python train.py --n_layer=13 --d_model=384 --n_head=4 --n_kv_head=4 --head_dim=96 --d_mlp=1024 --vocab_size=3944 --activation="geglu" --norm="rmsnorm" --norm_place="pre" --norm_eps=1e-05 --positions="rope" --rope_base=10000.0 --rope_fraction=1.0 --qk_norm=false --attn_scale=0.102 --bias="none" --tie_embeddings=true --parallel_block=false --init="normal" --init_std_qkv=0.0426 --init_std_o=0.0426 --init_std_up=0.0426 --init_std_down=0.0 --optimizer="adam_variant" --lr=0.00071 --beta1=0.9 --weight_decay=0.1 --lr_head=0.00783 --grad_clip=2.0 --warmup_steps=306 --schedule="wsd" --decay_fraction=0.824 --decay_shape="linear" --final_lr_fraction=0.0 --batch_tokens=32768 --seq_len=384 --doc_mask=true --train_tokens=458200000 --steps=13984 --dataset="wikipedia_en"
MLP neurons of a small language model. Each row is named by its layer, matrix (gate and up: input weights; down: output weights) and neuron, and shows model dimensions 48-143. Each number is 500 + 25 x the weight over its row's rms, rounded and kept within 0 to 999. Numbers have three digits each. A neuron's up and down rows have the sign that makes its largest values positive.
Before each neuron's rows, "fires on" lists the tokens most often at its 100 highest values on Wikipedia text that the model never trained on. A number after a token or word is its count.

fires on: "ard" 33, "ass" 9, "uff" 6, "im" 4, "it" 4
L6.gate488:479524505509471487499499513486502485508522490461477528438490557542530511494470484481523488446524464528495482497488498541491485472532523465519509491488512529528499503484510535448514463513498509504500530494509483507583500530541511540496524478502462483498477477456493525465501477529489507498
L6.up488:514553521537493491487516533533510539481497488510549458466542510506511494517506479539532510469536484480522491505507493493518547419546510537494489453511514489471486452483489480540486529493516496486509473478503504494513481481486510536503499516447550497494495493573512459480467482505523514516
L6.down488:483418519524513510518483530497486534501482504512467511530513523483472454490495546496511531501527500479494477556534488488501514534485514475512500511532469481525527545525445519539499456469496441528486531501522527487538489521487503464494501521520460527485528509504490487507536463528507537505

fires on: " w" 22, " example" 10, "here" 6, "aw" 6, " field" 6, "ause" 5
L4.gate606:495475497508495480543491489467518509512477518474493507519450463503492479485473465519484453509497499514537539528456477522488509519456551497550535497498553527478517543509525505494473522484543482504438531484485524501494543525495520512464499506498479493509499486489511492508493477471484503534
L4.up606:476465515520470517505498491466475536507506490476480495490501509494541495526501477487538462471473503512483495525427479502466558495497509491546537478466522491438555483481475487480500480499544473461502526497517492505497480529511475507523512547501516526516517456465553506522500464537518475556
L4.down606:502515466460520506459485522500471534494489537500507513452510515453522490484493472451535555516510482487550509482474519469495479490530497519507504495488487473486510520505503474535513507455477523467501455522507485534506512548487525507446478515499472513484520502520457450541514498521505462481

fires on: " family" 12, "ug" 11, "ix" 9, "ert" 8, " born" 7, ":" 6
L6.gate701:483482528530505510490492501527483494539501487472470535551468479505503482457503441502491506497468528512474456478475487527519451479507519466487488519495457516499477502506524482536540500490493468480494487541511484498480515513517505501468516508503510487520480480484506485506511499447501528552
L6.up701:533487485490456540505435487498524502506453506509520497518489523478503524490515521488521482507549532561477536497543513472498461496469498458525548523519476518518506494456522503482484502496471504460501507482543549522520435521497516516515524487486536497476486499504497557513472512485494512494
L6.down701:478457516560539543513546481546506531509531499522487549522542472521488467523462508508500486481498475493502492535505504542517535497521488509523493478501491498478504506484552490521542525512517487484487497486483504468499566514499535456498498502446501468499493491519509439528505524522518517491

fires on: " D" 40, " d" 25, " C" 9, "a" 6, "g" 5, " star" 4
L10.gate356:498484504501475487480473525502491504522488524521468470497504547468550503515485484485448497480501495511518464507469451462481516487465506474484544523500509493538526525521512522508494522513510540526483503515505501495562535500502507508566521515490541536535508472501505522512496490489493514529
L10.up356:452485534480491500471477507508538534499470492515489508493506504465471495511491530485532474528509507536511466485562489482509512505504503456520512499475514504499463502544491511522472498486486489506488512500489551470477521485481510515495491470522511517531507433535491519516458499470462509459
L10.down356:511498490519501517569511514475512485513517569499486555507492504507467539468516504532489552500479531469475506514527477515502462498516511539446489496489463501494486517496484487488508474496511447529543514493506471495526512520537495510492505532513475524476510475512515501548483530515502542506

fires on: "ar" 37, "im" 6, "b" 5, "or" 4, "in" 4, "ub" 4
L4.gate560:436454489537471496504536498518519502485463490512515484511498510527524480470531537488523476520516478499546466525474508504518529493508486475516509488503532503487497539519523518462493503484499530449476508478474488532519456490497482502468473521458527538489508530516521492512473526494524561494
L4.up560:459474476501500499537514491505454482486506514512486520510501563466497544481545499522527507503481472543484464515495501523503467511517513509496485501451528447542479507512531518451520509496448463462517483507512487507513493498499504491480523489504500474507518550517496502506480505486506530505
L4.down560:479508484463462474468480539539478456457513487486467544453482504488501494475539490509501502477474486518510492453528528474493506502487473509498540493467504506541534506512493487497506441440502487508513488522494513497472430530514492539506480506572460512502469508481469517495528452511446452493

fires on: "il" 22, "el" 13, "ine" 7, "uel" 7, "ac" 7, "al" 6
L2.gate143:495510445468512486503496480500498481538500479514505535505510478525478513485575505497480443528482470486546503496507467523451500513454489535468525490495527516510521519537477500507544509447478505512457448477511518488450504499503507519512500504535461479471475514525501481480554506491485520554
L2.up143:444517528543500540512457503519484534523493471471464513485516523495520531493517518532475503544497477460487513527531500512497488510512465489492487490496468485477510476507522508519554452481465537491455509518493498497538505459518510456474488484462467542494532482522462503515510508522516471497
L2.down143:519470497450506515500555537501496504492523537576571493478510549495468452545530544484492460508536541495508502490528532452477478493510513508496495485498493534546483504536470482513456487463527478554483490494505508528435439479462493487461513481511518467478504482490519504492459482542503485503

fires on: "ement" 17, "el" 9, "n" 8, "ote" 7, " Gold" 7, "ia" 6
L2.gate590:538496508509481508535510519535509525488523482492466520548512501483467486489497532502483535472517511446445510517574505508533475477483530511480503490474543564527429500515543538457487489537508511483507501550507507502458493475506541530513468466509467540488494473503515537548433522476504485533
L2.up590:500489504499524481516501486476494512536517444498486500448516489481515493485485498434480485513466476515483456507545502510468487524506513489533428490527548490482507485500485495518512549496503508454511523569483547517479537466514490480526529541501480541515539515471506497522423506480504496475
L2.down590:503514516518533508455519491492510525469490521516478479509517501523517487484497459501524443520527509556537480486520493477503535467502507491501560525516514517526535505503500515509474487560479477545535517474488510497526439511457499502500491459486516442479484480502471487498566462531496475521

fires on: " |" 33, "b" 13, "." 8, "==\n" 4, " following" 4
L7.gate381:505552527497514482508472513489487483544512513506482489450499502499477500518510495534522525521507480502507486554508484496462536536488521526506494532513518511539492515553500457513473514485534521511506501512548464567473502469536517525480488500449493506467525469445486511494524519503486511521
L7.up381:446455472506499522474499519492538473523513505512466467467515491490535509503483525531498483508474505508488477504525537497507517481487455518520477472491517481490491502483496486506495524491509523449486503519530490462483505471467467493511492468485530511491487488512502515475489532507476472478
L7.down381:500533556482523495465529513530497525514464510527482475502504515505439531444498499446470509489524507484476536449480517561471498520503542443508517512506485507522446505487503510510481509494506422508525505476480514495492547516470507494490506506510492505512511487479469515528496476482501454530

fires on: "i" 51, "u" 11, "ot" 6, "at" 6, "r" 4, "id" 4
L2.gate387:499505513501515486556515525501512497551514480543447462479484533453489530495492535488485507491526446490502489509533505504512501517534471518522489488505504535485493461489536461534508490477500491478503484536487495493487481498493490461517479514528486517572526507536451514484491439501523527534
L2.up387:492526536494463476509516504489477512503489468547508489529502477541513453488517504439446457504492500497453563494524574472518452492556530504542503526506506483494505484447528490512469455490493483534476513534538548514516491554485487517482475522516494494488499505505514476513488505502519471501
L2.down387:502467482514504553527527517524439487513515533495503487486518502435505511468465504523559530532471454506492462498465463483522503520471470495458472502521490542498520486524493491509505489513519540491542485510466483469441486470514477517492479484506522450519506476536523485507484508484499528487

fires on: "\n\n" 24, ":\n" 19, "\n" 18, ":\n\n" 15, "|---|---|---|---|---|---|\n" 6
L4.gate814:485525525488473489525485476546511451501493472495488494504431511489488519467494515475517502481510508527520504493480472473522486481516518500508508464532488514478504522533473500510533471495515536474486526525515498492517495462531517518518518508521492535492535501516524516491480554522480490573
L4.up814:510496546494488526506450539494540480518485463513495518508487520528543510527555471500485453520500492449487498518491531510478467519521472484463519495437536523471500507484503520481485495531515497504474504519505486473464553485499501493498470490490509530522474469457475516456458502489473501513
L4.down814:531508519511456498492499460522500510526522518535506481498502454501507521513447532477517498496520492545554491482513481471525497478498504513528498499525491509518504506512497537501523512502478484478453526513511512541531482527521497508446504532485502478443510475507485528517513512485480474511

fires on: "ch" 25, " Den" 12, "erm" 8, " div" 7, "ob" 7
L8.gate789:537491488546462515453540486511513483511498505555493488547502482540503505554462527477490477506514549501523469496489498524472500501520491535486534529446528518513482511512474476506538530492531527458470526503506516490488531463511488476489485527485524455465482527514503548500489517496537509503
L8.up789:529530509490499534466496491510501506457509570537484491501515496500472517494499513504516456517552506516497461470482506498451473484490439530489516529507491497506497469471459511504533528502522494451506500496506521494514518469507424494458545518486533451508493531543553480499488494526514515527
L8.down789:499496501490513507519507472510498483500504539470490485519491493537549522524536517488507536507527498501558506473497466484491474532532468528472483488509506489521521481498507485552489471486524492464504512534507446486542478474509476488469482506470544503507459481516476450496495506506520483443

fires on: "ial" 18, "th" 15, "ight" 11, "ary" 4, "er" 4
L6.gate713:482468460524521498515444486534539497464481512475510503466498517491460473485516532506469493515465473516508500482484481510460506482501535464521520497491487541510469473514483500496521482503476465464506502517534554533500554516515481458523515509460503540561497515521494466472493535505487554463
L6.up713:500493517498501479496504523476490482491548500521522482504524492527515516454540460534511539506459459455508524504487512541512461527528476504501498479497502541469507486502492508477518508516484473525531461461438475503490529497522482464541471494499490500529491486513529514472499462441504477545
L6.down713:533513503515469493506534511542462476485503527535447534541450498495508474546487506523486503476497543521514476510495526495504518446470485456489494525515527463507466513507486483483497478513492503484459459523444520499495470488523509525464536473466474450494515488472527493457469483498529488454

fires on: " N" 38, " R" 18, " M" 6, " J" 6
L10.gate684:480481479504513524437470486504558538508474479498486477478531493483492538526513504477500471505527478467509513478494520480535519535479491464489499531537419458515458530487466522506454518480508521478473500504492482524499490455500487503478499446525484438531481493454491484523529495429495497481
L10.up684:517479484462485484483509524456474498516483431543524522494473510536496488486447480533495477510475505484516475517483526558507474542522487471511478533497454533522518537524503512532518484485495504508470520526491489516513484502511476496523497477482509513503486484546541495483502536490496553519
L10.down684:478518495534510460517500475469481507462518525504482535519509517522488525484488527483516491486505469530491507543460487486466480514500543542493517490502496461513500461502477461526465513491498510494505514489492483483504535562573470492529546506509470500527528515553498513478487474509511469480

fires on: " A" 22, "on" 11, "i" 8, "f" 8, " F" 7, "l" 6
L10.gate88:547499507467482520478531483510538503442490549520552448494539494508527503500497527477477509515514473457474497518506527504511517479503527498536509471513480480518488490514452515497448511502494487499477473528489499523484538488526510502518533498497537493526527511505473491486466502489520514465
L10.up88:456518515506503517506478474496522496517483500504500475518547503491544492487548518537514531538474470508515507545521521451519476497529528493481565477499491450501513535493470518544497483525514483527462465500462484518479504469520499511487513541521523498500467534498528497498515503522542519502
L10.down88:474478514487526482527506491507510484518532513461521506476506510462469505504513503459483476537490459528563477488492516559542482547491482505508488480532506500485509476504452472497504534498492509482512520458508483470469532491531519487519488469470502514495508499530476545497485523465473455518

fires on: " and" 41, "ly" 10, " in" 7, " (" 6, " g" 4, "." 4
L7.gate50:505487495518484452445515511482484505468496503535497507516482467522508540479477510518512502484503488502476493530462499511544453471497488516513534530535505527523491466481479533490494501513471502542513469491458449479509525514504530525459494455549506502543486487513529534532485494470488533477
L7.up50:492500506499505507520478494530491532459491504501471464491461475532512534494514485520481525470522487515526584495476467488492507509507471496559521486512483521503471504492475511496476540486499500503532465505482497521520493524483496460520454451506501496544477514509516518490494524517468500513
L7.down50:494490489511492501537501530530522534469491507514447544509527477525498513464496461496527522491496504472492455518542492477500507516488505472511508438533467504483473515542524496479546530466515484505534497512533500500498505470489536524499459449508473509479523493442456488497508481502482569507

fires on: " " 48, "l" 11, " rel" 10, "." 6, " (" 6, " l" 4
L8.gate934:523466528523458493475480533490513509480469503490510471505462484490519532492468514505444491536519543503519506487471520520500455498490517519494495496516518499478486504462496502503498510505509535504502529515508457480503519485508496503464509554536509484488482497490532509535521494532502521518
L8.up934:555511499449502537537519523510481503507508501501510456485468487468459528492489535464479516515472496514494477511506517498536515511484489477546549460482460497491479481487530509513474518485539504492504484525516519491482499474489538482539477495501472463471454506485466550514477547484519497514
L8.down934:479535490502501525529505485511510506518511525540489530544509503471501492545473499549478505520524509503506499516515465529531520491540503495508572487505532520539454501507482418532467497519532517544526522508521500453558505517475559519512529490500503526530472504507530465506517550480523467519

fires on: "\"" 70, " location" 5
L10.gate97:503512495546490480505519552490455534471476487500511517528542477500453459468523511482463500492489531561490509467508501492497535462498526517520484472480571531485480481515505486503483541510521500440523492506472473539484507510496508519500525515529509489519471496499500485521389506564472497483
L10.up97:543485518536489500515492479498529516494467477469473492505482510480476516509506494522504525516478504485550517505474490532523521476488464527534515539496534474487496507437548493458477493487503503493514506537517457526513511471487558521479464475501505448543486474443522507472529518487484471522
L10.down97:485526481503503458497504547537474501550504505523496520549490519454484492489495485497549518489509484510531543493476480495498520450547507482472511532500509496496499459536516508520498499500507503464447535459520489490524524539464535568479467544505546468493507461502479482536485510517474479540

fires on: " U" 20, " I" 19, " N" 7, " V" 6, " −" 5, " H" 4
L10.gate506:492522519495477523501508517519486548503508462502508485490517461483486516519503488511467513515518509453510543491521503520493485518506506463535486542474462550500544517520512472484489475488538529562471538494459511511430534493481516535507536511479452508527473484488489434509485492518515524520
L10.up506:526517488530513529483496518512437505512545478507521465473556514530536515460506514534503483533490490480562556516507499498495476537506496498505496503468495475423491524486506457472488473476554518496517493456551544513467483499553472453461467484511471493533516499497472510487480478519502522497
L10.down506:513502472472466546514484456481518520538493490489547472530502503543488496525500505504516513459541525486528516491507504481463519508471488506500517480525502505485482481501497547463459500524479507479579478519491479484488498490526516529525507512514474515515509465507521483505487497514483507508

fires on: "it" 79, "int" 10, "itt" 7
L2.gate67:463558509524460507492454474504497474502464496552530479490458517505537510475509485461516537484492483508496500500447470507534502511479473514506516519512448519526502486533524533497522449514476515497490506527493529515496537536523498487499513521503508492506520519506512519481497518469486502476
L2.up67:491543500505527492495494492507465477447522472459491476505511503509559502482499512512496489488507468486504526496484527497492499459542456483490478514473502478502485527480515478531487543473496520514496552547493484449495522487516496515480513515472490506492505525505463497494502524501532504446
L2.down67:515474513503497517496508523510501545527536511543497469498506523516452495487455464482518540539494524533496518499479494483477491518454513522521479445520496488519489520515480502503530466459478501494475463434513515536517475511485483481526511525493483488518512473493511508497470457535497525563

fires on: "red" 16, "ick" 13, "i" 13, "ri" 12, "rest" 7, "ment" 6
L2.gate801:498498507490517440472458479443498507539489510484514470528527547532486527480482457496503501466510506489495540489508457512476515509487469517471541498516518504497515493469481532476544470515491455464487533487542492472471472477511514550503500525493494488475487493487469502483496508490468493511
L2.up801:523519529462536466465475501518514519467534553490527506508557500445472505515490500515495473530490464479518445486541496494476521509475485512508466487458465471494473458485490513430492490520544488500507520475502505502474487505468534571528475475474533535482497498542520501497468499502496503548
L2.down801:439496479486466521486535500491465499517483482484486467523507498516516535464532488487500546480488496502507562511497525519526454453484504531477488508491489502515490491512496515528507503510475564511485447512465510489460494490499520465520487519519492495511476501509483477502533493495483535430

fires on: " and" 18, "ic" 17, "ch" 10, "M" 5, " (" 5, "em" 5
L6.gate385:547505504474507489472523539489485476466505494511483498508446478532524474489496489483530491459501480500483519524486499494513472492480499525550518547505476479543538472494519431504458505473503509560487466495469547468508579489512540455475507551517497530506511515539487520522500514478513499500
L6.up385:512514477466511530501481506518498491530487524543514448509513462517497511507485510524490486491454464493455505503485453529507475487501446506529504485503489507510523508529478474546494500484513490516521485522478514491523531549472504503510476514500526545498495503500520557498486500509520483524
L6.down385:484519505494486505543511493500509544472501464491503524507524494497472535482532490525544485512482524539510449508516529457465515511505512492535528512512488518513512482478498507489555490541488457518513509516486444469514469472538496483511461503473506475474477456509506478501492451469497481471

fires on: "are" 17, "ation" 15, "ater" 8, "ause" 7, "ath" 6, "ing" 5
L2.gate195:522485542507475498466503506525502489503527538459487549499505508498529522498535498517481447468521525521523484512509481505483513490469462473522467515480466448534512518504529470540550508463478517472505468484518503522499521507525492527467439463548482508477510522507498509508473497528518479460
L2.up195:504517527521477500487486503518491510503480514446500474518542517526525480496498484492474485452501559519471518514492539504499542452488475526526502490485444458480512495512501506461475472538512493546470530530467527491453476544538492481490468513488501507515451477516491511531482494513541509510
L2.down195:531501503460534488529486505449558497471523449527520521483476488454493532533473522492495545550502459487485477500548465499498494562489506471510497470510562520502479551518494506514546513486536504439517462462533482559538546492469514490494519483522463472510533505514534490486517507475511489494

fires on: "c" 24, "d" 12, "f" 9, "p" 8, "n" 7, "l" 6
L6.gate669:547445526464540466463491487516529476483495500510487471546499480531503491488505486489508538499545507466491560510463499544523488470528480474502528532483465486494502511501515500486500464493505448497521454490501485472495510483526511504475532489505484522532477478492518510484503496483516542511
L6.up669:453511507499518489528454530557473492473490496488519495499535520496495517512482524502493501518524504493491461496495480550498464501494488552522549543453533523513477455500483466492486525513514516505526527474471508538492516538498547480512496486472519487458495485496490487546490509478485487507
L6.down669:533500527459499523469497539483485482529512524525534491548461477529544512475506488524499519454503483511509542490551559477470502532481458496432487498467481469450496502495501536509449487501467491517510502475501455486521504482470452498513534495528525480473483522490466501514502493529486503488

fires on: "ch" 16, "or" 11, "b" 9, "od" 9, "m" 9, "mar" 8
L4.gate558:531512468539508505477502483486472521505479472507509476471492506499518479504511488528513470518512491488546504503500450484497544477462514478519514516465522484461521481535475473490541516513492508479510510438500536495530505464527502479476514495477492515440489515477478502476532499490467581513
L4.up558:518523503487507487507523483504459525501521446456526515503541491516505524492512500501533501520443504506484499531494471482532502535502477482496485528443500509512460505488501500505500526539546490479527482475464549536508450507501523503511520488493514513468530541498524498517485521481487540483
L4.down558:469474500498498491475445493518515461458504503486510493519531514515499521535512481524498538496518465491459501467503472520491501493481507516519534478559527449539552517493515476519484502492490500541501511511492461507517508503474455493466523499516484475497523485486504505498490473462527450503

fires on: "−" 11, " lost" 9, "out" 9, "per" 8, " In" 8, " int" 6
L4.gate947:520536468513496504496494481428524524507496473463501515468490519521519502484504469479499519494506477473475490554476508503541470527465522458494490536506539476517553506526478484457515498493513511542482533508514489500504533545510506541497513514481495486473486495530474509483491531517501512461
L4.up947:509525469500476503522496506455514488487502504549490532505526541504523496445470483496519493457489492537463522521455538469537520502520463468492505498548510485470525447542524497501563558489482507487507456522509496514510494468464493519484535481526519497554471501502481510497511494485480504447
L4.down947:499535472488522556513517500551483519521520508523517506513475468492505549483489534513494449526513518488480485497575525460501478459517498487491504520516475553508433503509458481507534515498498531478486448482479520467498523492480463501481471508485498534501552480501494497530463455482478484510

fires on: " w" 21, " t" 13, " W" 10, "w" 9, "usp" 4
L10.gate647:481499546489524508525521506503473502494441508524535505507489479516519486514561504472512467571544495515468498523478526481488485532486538535530491528510484510495494544508487555487533477475508517521477472440508555540518504572526507552551525534542522535456516499498545486489508466537506521486
L10.up647:484466494505503468483557449494501537483528500532531452496507488473508492493494444533473514496482502487496491478494496524532531527467492534508474453527508532527534472510509514493497509515521517476471492505533469473530489520540513520494524521477537497539551561503505481502520477478506486470
L10.down647:457516503509531486517497470531512483521441512469471453520482453527542477539502508477525485521556476510457540497487499491491553501529508530494531463476548502492524503490546462492508523481522487475508499465500497521500511529481501507498518508473504527523508540510494488481481493544519496491

fires on: "ur" 22, " cur" 11, "omin" 9, " dr" 6, "-st" 5, "ond" 5
L8.gate242:483468499504502530493554494479522498496497468486491510528534483553498528532494476505499491486486499552517527490492509525479512473497498503491509510499529516486510489483476519482480494509548476467484460465526492489512484497510505507500485487460547539504509476485502509515446543517508486500
L8.up242:481522561492508537515476549495479502521510526516497562493477469492546497459531490509540481486508511462548490521503483475455479514464460465518534504490512510526500515482473524514511497487514509500498514492526517508480454454527536493527516450504490469486551508531538506497477501474490490474
L8.down242:482497460512513537523519485549508480514438460475487485467490534472480512533460505536528472510445481518524504520488483514514538505476530507493519482505539462508516526500508482524513523478527497483508483493497490505500544525536472546510503512496535513500449467515501491485537473495514490500

fires on: "ia" 30, " ;" 25, "a" 14, "u" 8, "che" 5, "}" 4
L2.gate624:547516526525467486469530604511466515518496479516505500476499477481457535484489501476520492515536484496542504483485494520508491488498484533544504499480500482502473478504506502469490487535501461511485485478472503495504500466532519507519448513482490507505523482501515527501453496465470472517
L2.up624:509459501504435496476477525537465511495573512519485515541505496540503469472531446465494498504493495491506531459533530505492518526471497496564499471462492530530512475492480505506444478522461467533487480517474555456511493527513525505507510486501483475524516480491467530493523521486483505518
L2.down624:460546499508462526528515496519508535477449502523510483521459535464536463517478516512521474521490515479467499509515488447510519483527496513477509500518457516507507523474491506525488489494541514528480556483495447511473482495473478494516461502481518494524492504503453493518495501512472483495

fires on: "n" 15, " l" 15, "l" 12, " L" 12, "L" 11
L10.gate837:520478535522496486478495448497471522464482490506515470532476460494524481497530506457505487496529524448487538486516491538470446503489575511501539445553488466531481522488469469504494523513516473523485497521507486465505526498545496498483528479509501471502497480471525515506449538508502480516
L10.up837:509528509473505490524501522473500509536495512493518472573463472486518498483505502517535504505452528483478513505480490492545476500518472474487542506512541471485505484481475485516473514467522534514509460506539497491497485492494484486504484505546516524501510512484526512525517526469497476469
L10.down837:531563507508465493531449462506476515551543505477503517470519518478521506496478538525475513492543499511480492540533540538539505490575510466458509477546456471491456488465466509533501550525492495490482495546492534474482518527501488528503520494514529514506496517492500498472460500513484481525

fires on: "al" 19, "f" 8, "u" 7, "ac" 6, "uc" 6, "b" 6
L7.gate123:548565492495508483493486497444502462484489472478524455474530498534488493466525511493504468515464529532506496512505495518441438517512537514532525487508514546498536514494495454452489536514482507489508452465511508505525469533504519513479515564487484530529514508537496517524501495463495500529
L7.up123:493514462533511498508502520468508524518536485538470455487495501530466494497488519495487542512471479458465523479487510519480479491455494521512493500550452495504478561476488488503477502508481534525472488462522506480505503484525484459517512523516521508473496464538477514513481520509576477510
L7.down123:564500438484479525487552473480531529495506553489515501519491511516507491454551476465508523538517520507500525500487499483536481493551499509484512519509490483496504509514513512549517491504485518547474457469460517500447517466465483457502512463520481536518519505498513506472507456468491507523

fires on: "ic" 23, "ar" 12, " star" 11, "ass" 8, " Bus" 6, " Art" 5
L2.gate765:486494541470514483507510525475512491519461470485503503494521506506452529499477447485521478497463515500501467502460510494478511527491552475490455504505470519472514419473527493504539516461514506519541480492511506448518518479480459471470500531475514526494500480473511473489543496475514519483
L2.up765:521502453555457515485533486497505494508492484471471432502536488506472450542512526493513500500512468546535515520498465514498503518481523550517505438525457470507480504511542527550463511489549486495492484492484484500513511504506491464518504507522499510503515476490533486550471467526508528521
L2.down765:489488553446514499512465500501510530494481478495498540492509528533513515522523502496499527485459463448459512526495496491508507472501478503532485581493517483476532479495496517476525482501436484460510471485472512495501478471496525506517515471516513498467485476513497459479493490523547468501

fires on: "ar" 22, " star" 12, "|---|---|---|---|---|\n" 12, " Car" 10, " Ter" 6
L4.gate538:461498505463494489475479490504464525442476474514475561520492507490520505505491495485512524486477539520553495508466512498489506536447527484548456517461545543540519466512513443480530498481488512456515457453525512494482508477529466537538516469537488551459509500495470477478478532502501511507
L4.up538:462494480519539508474497487494506441508498482468536462535495484525514489542531553513510542493511505498558516457514533483491495529515534473517501436530483488510522496453496508502530490480483514521528492493485524474509481482433512512509529484463507538500456511516522506473469514500458479506
L4.down538:476532516493531491516463491514477501482487479509472490519537531507479487427473450512518473535456481532498481556495507488530483513482501530498505532482549494520516517517594539506478472503478483489535500516436481481510511488502510478543487476461499518439512497504507499491481466509525485518

fires on: "ary" 50, "ator" 10, "ular" 6, "ired" 5
L2.gate328:478509519504474508504505520494465532504494461502513516542521478472522485499484471508493461494505486495500511511538512501502527503509460517481496491506515492502494460485492479511482549479522488478499493504522507465516479472503471539519464534520509556484493456495482492519523474491549499521
L2.up328:451488526489492542540453499498519486495453511475501483525526486502526502490489510507507497560465477500514482506500486500510479507508486545486486549455505478463486467526484515512504531535502519475517475511496469511515492517505518512521460533503519490462486537506505454500505526500536506486
L2.down328:506507489520509492465514479501527502490517550494478513491505499505508523449463509515478484493526509480507452477506467523487506509498496513516471496494488519505540556530515505506502498494463463517456523502465523492462475456525461473477508470517467467521532511520474512497451513477476501478

fires on: "ig" 33, "ab" 15, "ad" 9, "enn" 6
L6.gate845:454516504529457527525452513464503503527507479478454509465485523497510510508494523504494479468490560494500534514506518486503452517501506484480512563510530498499511445493489481498493490515517524492475501513493525485493447513480450488495487466507518484451529513511490517493518499503479540504
L6.up845:471496543490531475501531486489485471486505519485511468492499489495475492431495514505564542477486456515529520472476480483494442515460466534483516501505469468482460483476466497506446522520497471540475517488469515508527490491486503490517484548541514519486509490518496518504474512503476541528
L6.down845:503487502503451541530490473523493520501496480508472487492435485499501502535524499469498462487456533451466552481518519463545495539515506489522475538503487471526491482505566487546524497476481501463492479534516538500495477498457499506508514519473485493530511469482533506517522447470507504470

fires on: " P" 47, " R" 12, "uc" 6, "omp" 4, " N" 4, " D" 4
L10.gate928:480510523472482481474507511480520538526451489491495517513504498559540543513479512506467469494502482502491504492504512521486527475518543512487525495482466471468522469496497497521523496494486492489487512497507486515509500514556498497500499540491525522503486486504488506524482495553496512475
L10.up928:494465499513486501514549477486512515470501499491500513464473460499517481473482482509524530485527480506481507527513523464490474523478500528528532524517555496522512518464493490509519494531470523490506481488468531541493477478517493503482538508500501468481501504505521508509494552546476522500
L10.down928:536528531500460549519492505542526496484515462470501499516537486526476472490501492506499469449565505455506473515519499501510481457508483500501502500494517456501498500453496500475517498494494485481469526449487442486532511501523532512574520500492518503488495530499521458476472520478507512527

fires on: "\"" 26, " |\n\n" 11, " It" 10, ")" 6, "0" 5
L4.gate495:477508523523517479526503514531509472454514510519475461477498515508471487457459500555483480476549473530491541462529447535539550484515498455563476489485513508480471485517535476472488483491504528490497483481513486542521526460500485514496480513501521493493521471495492498516500493513473536487
L4.up495:537531508507557503506519533496501501490452498473471424474506527503496517524507508535499519517526549484530475487474486556494556506553505470552534507529475475488482480518544513497510500498437514489506507484525485521508488524460459520514516509488514482515505551517529513467492463484485482486
L4.down495:491489459428500511547561528526471516522512516552515538488485478520531503472479522467503493513528465505454526493542492484510484513506470519484515530481534503527498469493512481495513491481526462468476504512506549477518544491552476510518510529530502501491487469473525518495506533506482513525

fires on: "or" 16, "ic" 11, "ob" 8, "al" 7, " an" 7, "ac" 5
L8.gate783:519514486553494488449528519457510507477503444528491512490461492498536481470501501515463475478479462500493487499500447528513509519477501518525489486499492545474507513481463532521454562492479504507488464526509456471456475505504467512449506501484509492512518464509537556547492500484517545486
L8.up783:505536494487456516499469465550529465492491545518473521529523453496498499506517491504455495535457490505486469491523535488482495512511482496531495460444508464520480540478493512541490520475472491512517517444493527465465544520460492486521523485505522467481494492539452483502487493494469537542
L8.down783:494478515504552502528532497515490455538497468513536495477529496515473511511488545547509539512476524505505484530485498519456512498477478475505510506507497495506498466502479470497498475507516555473464497487483456521472512492514477509494500468473533503489494468468503452465506493536511452464

fires on: " sp" 63, " Sp" 19, " having" 14
L2.gate909:481518521482497506475492511515478465472517514507519505509498478444492473489498497453491508486541485512533519532503502507470492463507499505509489537475475508507493485486487485466519487451564495518450473487547536519466501508537509531522532553510446546483461484508501514514557485516486467500
L2.up909:523542524472474475464531534487483497539496473549517472535509518507478513481486488482468486499508487527508502469479550538533542532530501470460501515502528486530504499548460495476544487521503479487479459471489505526505477502473505518466440526471519519501529531498511463455506504511497518521
L2.down909:519516526437485493478523542532494449504493522508526549525472469471510480512518491533496549476521529491500494568488477509537498508467513550510491528508472526468504518464529493484480519470521494523510455468528532549495536528514487544518493481526485521504523505501534495523495474482493543503

fires on: " N" 35, " R" 26, " found" 4, "is" 4, "R" 4
L10.gate129:521458525504456469485494533457546514508473486525485496501568496494484483523478499502430499499487448499511538514473540486540531461512507489484576517515490469505526491509459488497489518481537469472452528503502508515501533531502541495519483482497499507492488484499475514528510509508458515496
L10.up129:536438485499468436492485462496523520514483514472529496510511536427457480503485456481520500512489481483528478480514514459515513521439486463519494583549489511537477501556497527520489514509519544510500483476517515522499544454509482491477510500469517517554479514523504482484490535487506552514
L10.down129:495522520567521531555514502506520550492560525468457478515499465526510524531489549507484512477516461497444473561449496526511511470459488491450510480535523495509488514535470478532465477542522488513514532446508468512481521530507562527511500465524502505522518480508495506500504496529477511497

fires on: "f" 14, "p" 13, "b" 11, "O" 7, "c" 6
L7.gate823:517473479497513491464476503486498508488476485526501467492470512500507465509521518541529477477495513553517503466477503507523505506501499451473490539461505503493514526466540503506490496490513517560482467489478523489492508486477444457493487489482513487473459492538472546455480456471426520496
L7.up823:487527474556482520529459499524489489525531501477520518519552520490507449504492500486485447509512490517481513496509494480519516492505488541496483507455503501473508512496480517479517514517497486513486472470508491510470498487505496474528471469483547507485488468511518497478516527505501528500
L7.down823:535495511458507495486495532496488484562510505532521536447496497521496532469493467531525516501504495536496532503495508495477506503469500527507493523493477446481547525471490479498512508488473534494528481491507488505546487426525479470516533520513516475464501512539502515513464471505483537495